Weights of a small GPT-style language model, trained from scratch on English Wikipedia: 58.6M parameters, RMSNorm before each block.
MLP neurons of a small language model. Each row is named by its layer, matrix (gate and up: input weights) and neuron, and shows model dimensions 224-351. Each number is 500 + 40 x the weight over its row's rms, rounded and kept within 0 to 999. Numbers have three digits each. A neuron's up and down rows have the sign that makes its largest values positive.
After each neuron's rows, "fires in" lists the words (lower case) most often at its 100 highest values on Wikipedia text that the model never trained on; "fires on" lists the tokens most often at its 100 highest values on Wikipedia text that the model never trained on.

L2.gate861:558536563475458551522492525412486507491507513544489443528455605452448566512450464566437532486487504482531569587478558555434485503516489492509443585500414586480436508438578489499579432500509505479409510506560461478545548508534507494498487533521491524531475523565518488443524536475522520495563520481381454536515466530443474547539476515528495525545488482584547599519487515512529540479459
L2.up861:485526560493536423457495535468424451498556485576424494540470512406480539465558476495474582506517457560536471517480506510446515515511453492498512521507454581464427517442483473535533442514449471468466448518493604518502541524478511463453534517486483549498517544481609478474505520595526499499513542472486458525482491483468493534545483515593523509503483526442486434487510473513532480467436
fires in: "eventually", "later", "subsequently", "instead", "soon", "finally"
fires on: "eventually ", "later ", "subsequently ", "instead ", "soon ", "finally "

L2.gate622:582444542460509511419475543553560484567507465511449510514465500454570508438490454467502474558516616561477537436496482521532520481486505526536437489500455542462443513488430546512482463541459523522545475454531494554530474557472470521502548550418466546501548545414532540448585450429506506443505438491527492497536441453443433515445527520532531552475493483498494473485526545532489513435533
L2.up622:487474541443478519535553481492549497531532519480480501563473585469530467478548455507509507533488550542450504484453529597484433562521493457414431413511481519529500525465466520499483523487523550496554477490498513514455515529515546499432472503403462547539565536480420528424584491441516508404583425568518500540431461454524457469489502526545517524482470471528447494466497517533469512407476
fires in: "by", "from"
fires on: "by ", "from "

L2.gate1365:504596582464466445520517461466473460491438501480550467467539595535582508464546459546501510484563502455466522507448511442485505462488449457461410497504511476551451511505495455502607507505446458452513482436526471537552465497588498461431567451476481526489457543495531503464485454506436486470542552450432525466460560508528508491486498472528472576495528577474519476514501440451545498517466
L2.up1365:472519553487496409572481523531515519447521467473451506505539497523478469492502461479485494530558471545579463461519566464507601493523426493491542482482461467529517510546502482489475546556505550487447520430498536502444481526481534477483461511527495439538530506482486499430465503497471461550527554569489467485435501552488496500508547490466566487542496506550565443491481468461470446546487
fires in: "of", "to", "by", "in"
fires on: "of ", "to ", "by ", "in ", "itch "

L5.gate1369:478556520542522551469554531535509503544483443497475616568499443511516426509464481569492473564450518466505515495532516539479490511484457518483550598558510451467511465510583493479519553480510477471454510561499503532521533474503507594586561476563521490488451566499578456451482547474505538516518420492491487482571515403547559492533492537462451479441509504538517527588509595499465460524477
L5.up1369:431513413474485551502497536499477481491485439475440491511531520522507510475468460492479470534522568462513551579457466572482451485485512529429509461484524537484507374507503503549527516452463437526525488482461505482507482564582520519503533492474517474512525449491528532536482550558554502533461533435456444458424556452567566486506528540490496497500506502557491494504524471582444545421472
fires in: "in", "for", "before", "at", "on", "0"
fires on: "in ", "for ", "before ", "at ", "on ", "0"

L2.gate1584:510506577503513521474538514461566508414504497577410485536542567477544474468571471457505485511507493477514510539485545531476545556534473537504509522473486491507539584458475488468573543493502449504456496515457558490461508532551506481564445510488569495460482505437502475478455573505510508564636503523491482502448525389539516473508517508486451473508476483529526481491465505480560548475468
L2.up1584:520473577557542532578438522488478533591438464488572506457418552458487505600482486493517469480471443472536469451465451498560510491505519476411522478502492530516510476477456562556538478472539451563507498547544463566522488543539450504421461535525510519451420514510426487526519461462489525463505433499483483453531472537508493450507547486487495457547503417561504493474485529478559450508446
fires in: "of", "for", "won"
fires on: "of ", "for ", "s ", "won "

L2.gate756:557519481482497463496540470382515521513540477438561438521525509471541475541505474531517570535518420552508564564527536503419468526499477542440542469515505460498499420456493563466471514570492506525487529523522555459582533470476559520455486476523579500558499544481472580498441481505521508438474510541498488480473510492503405471477377554482440500527482548442485507496487540533520511501490
L2.up756:552478419531504514491521547479514488503418483526534513561496563558447458520496505392534518504455488428504462532430571554388559409503503543536499511481493477439496443536490407548545510448485476588540516475489579489509453488538472546471495414508555469436539487492561511530548485542538490464561473553490534497449521478491483517440468519524540487451552528443521434548537549493506545423492
fires in: "under", "aged", "age", "from"
fires on: "under ", "aged ", "age ", "from ", "Under "

L2.gate1400:454442559514502556431528516586507517495457485561484516539578499506482525473495484549493479525539550531529458545553478455540456441476520491544515530518479470409538499534503510421453513499498453519528528472552463466471493532550539465541581462561546433510512528559485499498569474513569485512550446466454539449494532460423515476548506511432467459554508486454470493462509419477535458468527
L2.up1400:503549489481552572457466510506541441534449510577495436504492521502511518541469502528493497484453431502480472596423592473525469497545515522519457438519572530541556496494480447480524502497598409546508446491435449508467521513620504503501513483427514451524484537465552498486468509415515526485476515450532496543540496485520524535528524473515507480501517538521526468501535466537485512470495
fires in: "for", "of", "to", "into"
fires on: "for ", "of ", "to ", "into "

L5.gate841:508540418514515535475522489476455462440492558535459463507508507510523470457477527529487451522468532510475495557455478519507508520439479468446457522523485527441503528554515461462494488509535465402546474526485522516547510503516534546556553519494506569507488476474494492465391494510463536449440509527525401488528520507481490508517531533519457474515513540442497479505479568533574490501499
L5.up841:449510509479519468460514525473482567509548510496443436550468524467508520501485473468534428590498558487467492480513519497450470529458557476549536497521525520467498541591496490461565508526542417445501504473490503487503475484491515503497480469433547546544478502561478473429518553527552464438554570526465531433463533487459545535541459515495487495516479528446462512513487422438534485510401
fires in: "a", "an", "its", "of", "to"
fires on: "a ", "an ", "its ", "of ", "to ", "192"

L2.gate343:487479507522496529514576448519570555547525537498488483490514506550547506553479502530478478462548494466486420549542463503464470482511497466525562433507524526551548514522504504535508491482554535468493493550460422531526489544487560471465528448495522431495439458488514539551485514517511503512536563443507389500539466532434476609490523494484484454487466456527502467490547429564444553426465
L2.up343:467471427544531517565563492505491434496428509463457474489476468607556547563492506489511519523525460450526527478527416472486429539475484532529408552547551483512513482465503492489504525535473493498529428586521537527520562490552519536532567483549492465535507491469535507519521404454533479501552577444580477540520490517525462585510488533557450511601486413487501480495494474481494530528510
fires in: "to", "of", "with"
fires on: "to ", "of ", "ade ", "with "

L2.gate934:513483443494558441535454494536475562512470484460485573492591506521562504485553486456553537474484479523539493533504532518537515534485506495529525480551546470447536474506464458517510537512487470450419561468525440538545452420481542492443521438549450497441489466489440495534466560432494502408482445436549497439533483527536562485509504486510492476529471504521572446392514471544519454524501
L2.up934:469501513484543477551442482490506487491452530481444554522505513485525531465486455503490526443524472508518456464424558524504530520495453523505559472506510463476499503510478449500475465498550502398427513491468551548494439435489528503498498491482487524452469467453438524468505521521549483520536442542495441519485543501450535482492506503493518447449549472480523539406520532466536481546443
fires in: "of", "on", "that", "to", "called", "about"
fires on: "of ", "on ", "that ", "to ", "called ", "about "

L2.gate2047:459504514481506449474493524424504450566425523526561434470542449473554494504524448441491472469517494490518454525503556455458536450472503532511474492525548493467478514565544463490547515559497531526496515539536542519513468447535472526489508488536568548541466487559504447478453554606483530485558521566508542482480522522546486478544507548558560508442516508441464505499516436455519477430419
L2.up2047:456483504492484516483585461504544482480453489533448525558451489425441527510532492535483477476519501430601429424528583496550404523528537515494536539558433499454553478473520450435592457582534464461465467480466540476513551525431546543456501457465523510557433484475473503475503565451479516479456530461534473585535521427503535568570541523475465564513429502500391480521506441453437474509431
fires in: "of", "than", "to", "from"
fires on: "of ", "ated ", "than ", "to ", "from "

L2.gate1328:511492513504441561493519550513510528462503496551539531498556542547495481416420540532483428462516543466475570557466518399517490496475487568509487513490502529432419492525470431444445547552474449565504586449483543457533605463434512491512517507485609497457490499463481459559568564571562492404441520403493524523461491523482454493498464513499480565447486499503496546491445365526434576515485
L2.up1328:482557473448547498435549455549536569548558445544491517469502535499422483461506518551553465578515480481489487493549492493470418464488433533556465515526584478436465481456537428473469522481433419532453570471595500508512454535512490515506535562489493485552523513514469511455556546487564467499506540486510491493482469491553539451445533564549556547571555413537525539543474546535510488473498
fires in: "york", "research", "press", "angeles", "draft"
fires on: "York ", "research ", "Press", "investig", "Angeles ", "draft"

L2.gate103:440433544580465495551499509521551461468502455467485474498471469519497539529510555486505502500585525493503463507520516540519546432449469502541527509534484534484558466498544443461512493508528471462541475498486505404465548483454523519504521486482482527494528477439481513430515598462516556526510483512549495490488588572485531543539562479468497502502468462418487509445476488531455502490559
L2.up103:458449570545470519484519431545475557489491527492549439523518481536458487515508522512495511525507440545544520517535484460494558494467553552499511490494556549485488500467522488440440478533517476469503483496558459458431523482453505518582434532467470526498471455490386458497507537497500536556461513541482588442511522558580469514459501466542495509497497423467481499505475523547425518453590
fires in: "4", "2024", "2004", "1994", "2014"
fires on: "4 "

L2.gate1213:569537428497512568460504475531599514521595498478505456462445580532475458495496479525547471498499528508492566498537575514545470482466493528530493442495445524491485532485461527501441491548498576545435453470511457511447428511585526464575498551452568500456519478541452547504473505582448536466545452549494549443525489490587455558455461539477519518467509574513521514514420431563492516483475
L2.up1213:475523521439555482509607462508461425479552562484492573497482529586535522422505481548567511492477481488456436466577526509512520461553506514521440478506467488536546430507534469477518563493474533512505571460510498473504500481471498449473399512504489595462479565482501480481526483494550479488480447509455502480436541514471463491521580480552501491485499451534501500512536486465538457466535
fires in: "of", "north"
fires on: "of ", "North "

L2.gate1060:454499448498519521479539487475615538512512474532437483510509467460442475522570547450470490541502481541533502527578485493523446489518542525474532483544442500453503566462460458371470526483557532503508519557456482528517451551439471494492488465487558502462489385564517445463486441543422507464526508488449539397454480475434485437501476497506458457524474554505515442477494473520481454446483
L2.up1060:507540528528586454582595514514573540486539403418464428549532479525552509492480480505551476525473552549476503541520531447538440478446431484459491469512548477502573507585498522450527502468517433514531458478487536497445435494507503461517494481447496562445557535441562432461562419413481504491544481534497404489553505566511494486494460480535481486530550491508522528470520490512525481499514
fires in: "for", "to", "of", "by"
fires on: "for ", "to ", "of ", "ed ", "by ", "ing "

L2.gate827:475514519527483494507514498555497587430418553523554444425504560439435390521546552506546550541507489607461492460526548565457520460386441516474531527541524524467496515439496560478520493553492543522487480439515443438554494522416594504429475444507483555486507545466430532504459494523497514500520439509570529531522473420525514550568517521496579518500478490466573472537503581553499512564528
L2.up827:440491532478533511473554546473515497490519524493519457520546523621479486441481516455531482535466470446493444550485553522441482491523515489510453456394468545466573482542503521486493519482534472523546502501552547520524509514412527536506481457424492495517537548475485453543490491485558505511535517530553445447427532553533463470534527521516440539435484580515506404456536454497481487523521
fires in: "of", "from"
fires on: "of ", "from "

L2.gate986:476489527525461500508496495515543505411502530508436435518555504479445517546537454534461518544513559548496557550546490443510449522527439502456511527514497530485506489468544545481563554501482533449513511522575464546469549505539559572462492480541575484482464501572462465479481497477460514528622533508520458453496523497468483572505486553488510452455417474505514514504517470533415523464484
L2.up986:472508467469506499400548447553520440509511581488524567458471560421545486478470481540480460490546516534469525559476536436441493500416494518500472458531543474546531485493552463497498492522497574473524424452493447475486523510471478482535572463512482549465553429476494469520522455521460478383489514516486394444560427427488549505503452523475457523532477492520521452547566528521509496465534
fires in: "for", "to", "of"
fires on: "for ", "to ", "of ", "to"

L2.gate565:521507486489510484524572456452516500571489480518532510532516529532490505460496484474528561471499509422514461490395552493468512481436416501473522533452478479496572568461452452503447492471535492518538485475567460536466527498497534466523470484514495370519573520473494520545537539497457463434564489531416491466520533477534505484517453526490538555474516444505498573528543468527446519433434
L2.up565:501525534483513518494498476515562418494548536528411461474477545485566464434525506456489442464529492536578477517427520502428492516513516481473570495485487490479429461549484446509566512490509509556549491514438560459544519548467459553585496545494548544543550473489526497436479438481431493536499427464452507511497523456508471479458514524492432453499510506482549486552492523619467529461434
fires in: "of", "new", "boling", "components", "previous", "into"
fires on: "of ", "new ", "comp", "Bol"

L2.gate1995:480474526497477469459537466492513436536452535438488517427474491436516476523540601557488515552472473480445521491468408571516428455394431506497498498567461478552481472532490484517593544575510571494487462423528518467492492508501555488453468505515486544470466580488481497472490455474543474524535411500476465529502554465501480468495552498490452457494500487522584484471472460479581532568473
L2.up1995:490535535493535528521468469473496558501525430571510501576512470538482454519461475506479548468523580499574459527484509542488531536464482563549515525512585483478535462449517507461540483553497479522495499481451560467505498563484487564524521436515533448507544522481478500522520508462460519439536484471530510500483495538492446506586480503467522478456547489515575448546494468530503483478468
fires in: "of", "cross"
fires on: "of ", "Cross "

L2.gate1313:478539467519480534545486498508487449555534508530543434489539472508487472486506489485540544416481446481523550500463539497514527435522499520495452462547449510385533432540486468492538488553501535497519560535533524479533539512514543550532429534524518455530503558500457519510475489442471538427485543542476527510471552528486433506515472557481525519429505488420505549476512396522468461508486
L2.up1313:483602507462560515550566504505561484610499483549491435442481550450494481528498533520481504528597498458594500477511522489502543504481520599523500530494541568467503533502531428441513495500592464589464489522492508530533502499460470490492468529479526471455527505508514505478479529457528522417535421548525390481416543466465433490501481532523524569505515551493511509435452518523455547515535
fires in: "of", "ru"
fires on: "of ", "ru"

L5.gate566:502522533474556500516505520575562555528471484483586518520522466550514437487560449553493478444557518491510500476508432477488497475531507480459538479584561497516487528578477473501422420516529532534444492563427537513448520484515488491580498520510523513489501533509487444469562625395481478490497522499524483530468477512467520416472574463474420451528507447508571483535480541466500502540516
L5.up566:483475503474436490494503492490462522409426466542517526461526454491581528464566498438402540500462477558439468487531455499523502533456438502466443525471484548505487482447572438487502538442551552445525492509504487445489510519509554537529453448468548437455424480483463517550538438474520507507513480473535532479530466441504423450426391540484527525504475483564518523545459478472490471420452
fires in: "is", "was", "nizami", "target", "pancrase"
fires on: "is ", "was ", "iz", "et ", "ase "

L2.gate2024:538453478483463535523606464477532528417508479483546446522526481457551525445458483470472492467503600536458467508462431465469536510492535484511470451505513482505456503530522456495550463496471503504487555512493439446493438523511524605550563455515541501363411447446471464454491493540478535535494431522454564443541435515515451534451548520465482475466410528541496476573491505434555430437509
L2.up2024:495484505476466479453582515513538460510501517475530456554455519563508462512518470524541454505464474462532543524477477498489511524434503540540504543460470520500499571487494529476500540472486557469488549469505550434535506427504561450563524494460619503490497499523428455500511531477475466467507523512458524513517528543482482508481450427499541423459499544548546446479496501514453543446447
fires in: "for", "on", "of", "in", "to"
fires on: "to", "for ", "on ", "of ", "in "

L2.gate324:591499581522510436571519481491488549498572552487494474549493541489488474475534471575488504544533543490488521544539495584518517491512511514480566448480518508489486483487553553452519513526532505500555458469499522547476506533476472509463541529445457522470502523437556523436492491527530542452441505485368532484516511486449459535515485443494415513544496535557555499519470451544470520458468
L2.up324:450510451494434530475536481476457413509476415533490555588467497470429521511499452435437443557503554461563529514400477461498439502573411473500472456479521583513502482566568464514561506519509502495546486475489483443501497557542424548464550547477505479577472505414594522550493494508578483489438536451506492532506503502478554477495494477480450514533478497439508546483512464502484435439498
fires in: "of", "new", "for"
fires on: "of ", "New ", "for "

L2.gate730:558581466465486518460551445498533459487458529493545457483464468460545496492502588512563488546484500504548499525554536502503513479443454507431483478488467499525495565440417546478435478530531562536527469568526441512520506530442519505467479557521466455495508554450500481542492450449507442470521527506463535521489516539555562553507464534460481566523464573506602490545546535434490427489567
L2.up730:449484576514538488524525529472489475419505455502457498536520492517535513496521457508482529493532490506571489539515447484486601543500551501447536471430419513512558574535526502523460535514466427518492594495507559554515496525469470612483525476466569539456529455451478492519470473475464513495568563513491544533454588478453416486446512494452448519469548523581491443486503470424494509440435
fires in: "elected", "election", "name", "member", "list"
fires on: "elected ", "name ", "election ", "ow", "Member ", "term "

L5.gate1353:442579469509474541467653449556449529503525488517492555494446450486569495491491525464448476462448531535495496454490451527533485488546485480489620522449451478515451502553525510481542529538529556519505563548439549479470451504590430462538547489530504483519407484563544484499542459514549509482411551474498579494523493509441566463526513533504482525492514514429566458484514536524496478463555
L5.up1353:529497552489536486493481577490537501542514480506538520490553520536480533515538508491502475376507448458564522561463512483548449448564536528444492543523449482496525542478466511496541487481466527525492490496478460462541449518538543491515499545475523506475498483537500555568513498517482520490484378436415533589543521497512494548511512517550575513477455584516534434476504469521472422467453
fires in: "in", "of", "arena", "stadium"
fires on: "in ", "of ", "Arena ", "Stadium "

L2.gate1092:475529452494483546530509467549488585526528454498557495495449530460524470492444556492503528437524410581446528508513519501542555522486559571578451518419534482488546489419514482493452468515557554518417566497504511498503559436477487541454514443468452557556570543477454520527553480461482519544538483432477511503476547467490465515435530553452551445453463442465516421503504537506523512470531
L2.up1092:512450505472456513552500498460597480462427420540545560528501447452531493521467530532588555485516523475435533575511474494498504531447453515505466471472476483541483462546447461494453531497493479582556606454529532474514532506501507498460596434471435551542539541445507566533500478528477512532561443514532532520533497432462506489493519541512485499508527539432501516462554543496549525504461
fires in: "from", "under", "by"
fires on: "from ", "under ", "by ", "From "

L5.gate534:489460512518473512533499532521551557598532489582540479522540429463483516565527531487490450530517463526558480476468452486528494486567588475537470557516531485502471444469487565525489476584502560505469486537520559600541550543516494503467518458462505531534505582551515503607511462531463512497547522462554582486533532516557485551501475545471514596496530445529554522540500452504516543505569
L5.up534:459462528481547454567583471482527480533582434622447514452512549515498490499497581492509532571512472472559474510495504551561447552518553493502486487512481456517487475437582527500477481534557515461504544485476479459463542529533496479556519452446554630515521514457507477499437466511486518464534500504507483494498553463558563485492560547488507583465469438532467466516491496592520483488536
fires in: "of", "to", "submarine"
fires on: "of ", "to ", "Sub", "mort"

L5.gate686:530503525472531580548502542534503486491525475509506495503459534495483566549548485521494441527507460511524478497519511496518491525494522473433488411521504441425541486468545463500519553490575461488483486515499540549525447480490465479464477518491505508518416445532485508500508570474510557510591444436514487524544504475551454478527631559466448523475457532582466472478530485471534498532424
L5.up686:489493605499447518517532519487515521571483486478483559508520615463520536462516503485492504534465580516464506503484527570478508513538473509443487530513453417439573494482464464464464490441416503538484526537464418558563503471593519467518530487512511502536432531498507468540472515493540527524489443444515520481416461500551504498494563482509441504512477563579469534536489509435542543476558
fires in: "of", "who", "for", "to"
fires on: "of ", "who ", "for ", "to "

L2.gate1148:417498609512492486444533479467488438464520558561530520493541535550449504495513486487529532509564444495543432483429510482500479494477546544528529533548570596537475536463567512484491469488547511501490470513518468518486475523474482398476559438418545532474471515524419474464568519564543450485450558447493462566508571546444545503477502527474517475453460513513485512420513532495496546467568
L2.up1148:497488547544432439521484471502502470477456511524517525512522446548471535511528534519523614568530480529537548557540532598530507513526458523509510529574539502498453484540463536517379529499542597447541425476439474514495518524522575493550510483421521576437446474507482514513472457466432515515501571515531566560480515497517465504478501453537524496446488511473462472442486452464595457573573
fires in: "4", "country", "india", "french", "2004", "2024"
fires on: "4", "country", "India", "French"

L2.gate571:500434570467463472530474447521534451566429586504459474468504507478461490434494476485480557511470518537469533555535506519522494488553525488476511496490503541482493534575472477455464520545460498507491474469552477529533522472465475559466492511438504454525547510558597531506559543423455554508525467446453482479512504533493455532523456540503438504463519446520505511512481488594563545471516
L2.up571:552470564487494440472461432496518490535512437470500440498469479464503479486556467522488479583498560482406480498482521511498442523484524532405532407484466529513461536466533479479457527466558509484502539487540536568516454518456436550504487500473414561542462546458478553480598518462541477474606466505502496524554487419488485534474516541585486424458488505433522516501433545494519483416452
fires in: "by", "from", "lost", "defeated", "losing", "sold"
fires on: "by ", "from ", "lost ", "defeated ", "losing ", "sold "

L5.gate701:503490426477479500489528503552535554491502454517463504504561483519491500469481469536546518498549503516479491503486543509482519576456510538444524599493509518444522513485488503566483516560500487473478528510507476523557540508491475444519483457469458410477516544461444431482510576530458454543526535484493490457502524481494483549462547476439547555458423577422514467536493559591468503435522
L5.up701:553475433484513506505499569503489509447520463502487479531546555558465436546577476500432543488432534536494504430414567580516477541501462521530530505502485490482520528561527479527522439512482471532492504473531491439503544473515472445467547522497531438474447459521481498579516505506524496509539510523496475552546464503465452447483482516507499550521565485452519550510410573438549519528497
fires in: "grumman", "withdrew", "left", "also", "frederiksdal"
fires on: "Gr", "dre", "left ", "der", "also "

L2.gate1764:533532500525504509465473524448470489506518516553477419532514513520442519487482484487493516427503506535463486554479578495534486502473539511555525573519485573513423513442492444485507431540483521454457515515490510489484505519454491489524552512517524523423486503513494555449486479480549485453610464433503533561453475497437426551476456563536494546525468446461457467489478551478518559476501
L2.up1764:511510489459492501431534536538481509443507495558509494554496572420465460461453450453477461524528518459601529533489438470465498589513459465520498492494475563481511488518525497537476519499465495475504508478499452513548584546535473515535498485511563534527528497527515467480519545499585569503570497442465488481487468507567480407512529509476487544576437513533456453547540505501515582483519
fires in: "later", "eventually", "soon", "subsequently", "finally", "fully"
fires on: "later ", "eventually ", "subsequently ", "soon ", "finally ", "fully "

L2.gate1165:522498496505499468482514523544534626588456481580448509479487526553523464526505430498563444549450540578462421495476511405495516542509485536488432509429466484562462495473451459506538480506476534496481462562521474512497445526457455524493510526555534478489506535509509404526522462549537510529489577554520532491461446527535545533432445499477470523487468430532484459583526509542526490491491
L2.up1165:633580497511506529457548532586542513474470566538516391467420508584552396509504546491530406497451517518506434490564470474442504531500525492492568507541465537495573524518600553547539506484521500634502571473502495443507570522358494513534489494493551556551486565484518523450495579517515496430515487485489569539537535484489473503554540471442525542522495489484526460495498513481515509474571
fires in: "of", "to", "for", "on"
fires on: "of ", "Z", "to ", "for ", "on "

L2.gate1057:528499514446431483518521496546470548446471565521485545467464460444439452458450535530556474500546492504575448413477519508481522531510551493518540550516407494467479560523429535553491440491496598506546488421460459476509489525483483475480500509392542556562527592405387471515494491502469451564488521471509503540487474481499545454492565486401542490476522581473501513467504531448473450542511
L2.up1057:496531491443490566428490567580470460532528502532473480515510528467492489461438549497520565489475557573484566461496533441460519538504537528481460496561514534438441476478503500514511565503510523487425566492509529497468524523469583528530487521534495483465551458524502576453473508417518475512479483494595578528477520491549570510522522565487492545530435504431522491522543534472503549549503
fires in: "of", "from", "seal"
fires on: "of ", "se", "from ", "ate "

L2.gate1455:555504448502551439528466437530531515521553421468513495497484465501468466458540507562464509488499484541452459493472473489533565505476556480510547466428457551526527592513495479426441511521562481501500510467542447517516495568447507521444469521506534533468524568495553543520561559468594457523526488508484525461551494495419519530507566503492469500524485462494594425478546448537428537549508
L2.up1455:541497464519525432498486445488492567578497419435488480497469490558446438437526516537468465522519487572533507500458484539454605555475530521459515533442440523464529520417540503448511443565582563542490530508499545516469497540517518501437466547480521489437486557484516470510569517487588418565495506506438553412561521513458510541511558486439470493545452494467561471525549508501464486585441
fires in: "27", "28", "26", "29"
fires on: "27", "28", "29", "26"

L2.gate1182:530475454538514522439541589571507490530507488460444541476526539480534557480515494558481551483514503623570538434475504494532453427498524508457517572516547473490489514468496457521542470508518460475444519541532517543444464490566486439571592500557554570434496514490528408484603536558488488519542480518491474488446492542542480455490545496490477575539519529535523504520525450529574488531535
L2.up1182:505506396472464422553503521545544441479387429462527574538505530503445505417501479527498600453455509523582480486465576482533464479567513462539536514476479500468519456506506465529473482473518559439514402465526509508535452491545539511465523512476475516464568524433493431506548530521450523455520426494555438484540507497477426562532521524536519499448563540470524488487479509487492459560506
fires in: "that", "to", "described", "of", "criticized", "called"
fires on: "that ", "to ", "described ", "of ", "ed "

L2.gate1778:490536526454481445455483498544511409505551529455481461489543497467449529437595484532458523498469556483410554492544573540533512477501490471481485483520437507445528502466512507486510502502517580460475477413444526502554535467544560468530520573491516524483446520488480482547489471482528528442491507434509432535466527438561475537496505536494454475466543549509530462477543478560476508471466
L2.up1778:594525504490467519535490501529500413462518542464441468515493466426547554498609565522544529540589478479544486467511550532496546575477493502538570468647513521610511540536466574487526492489572498526470513503514584494457464511486600519503445494377490544472444556476486531438529493525540508507591503534488454455474493449498491574506545531551527482470472479488512504522499464447505489511490
fires in: "based", "of", "dedicated", "known"
fires on: "based ", "of ", "dedicated ", "known ", "cy"

L2.gate1675:488525460483543509408482546503517513522488530520484557517520495528459562459489477462462496542515520502492580554538551441524532524506546496497467462537477513476500474500496466499481542498523508485479451504473476591450430517545467511536528533493539545486443477519574457492537507581440511517473526524493512539454512487501546600489472463543506462481471530480570514463469408535578489495505
L2.up1675:543472532512478497560486466560518541479483491551488493493552499452444510426598420500487477512439546457470437538550521430453566462520484461495451496463463528416586485534555461542491527482521521448505542525513478534457480496487477466481502486455522498507499499494549484497547465503448503547600514552543525495540445513496501458473521503475499538551432429558459556524485430486471507507465
fires in: "served", "of", "over", "followed"
fires on: "served ", "of ", "ed ", "ated ", "over ", "followed "

L5.gate1725:496545502504476501446499516467510468581542497538564492475413572453499567468513492486521434519502458451541436499521501453463509509553511495502534479505484521504518524395497538508467498537520521512498562489552512533548498551526483505548513542449554503471501502496464432474518487473523519511434478483490539513473501446496493484512506508511470461426626531458488506502573458440500460458433
L5.up1725:468537548535488478461591520531452470593430547581508479474429471458471447465466547469495503509454489487545487523495458536448575556439478483501571453552460539515498529512510573425434468438504408471555499528524554495545454549513416456544468488486581524557519520562505514524474481393574415429469500512493512424497583428502489547449547557468502422526562548516536382489443559490475527498486
fires in: "other", "national", "various", "some", "several", "of"
fires on: "other ", "National ", "Other ", "various ", "several ", "of "

L2.gate539:557533537475467577538501472480582439577474474466496495427505533560502515513485446446492533504532507608497505426451500480499543455489552542543484480401470509534576641433499423477488481519446539537513560451554508484463514484560549427534514480496486499483495553461569481540467490510497497530548444502553468446455586502474509506587558523535542399447528485531539379552483447470517523480498
L2.up539:490471539485522460549526492457488427492465510478511549520462523460518441491447527524547525530518485535519467497478522486529516480455564442502545439522467544509514506547536437518451515497505528593465544467456512483446501486576511492468491500513475523526548442499481497480477467500532475503542482479564582479475549472484515470434582577540525511480382529463482497604538534536541455525577
fires in: "south", "north", "west", "east", "of"
fires on: "South ", "North ", "West ", "East ", "of "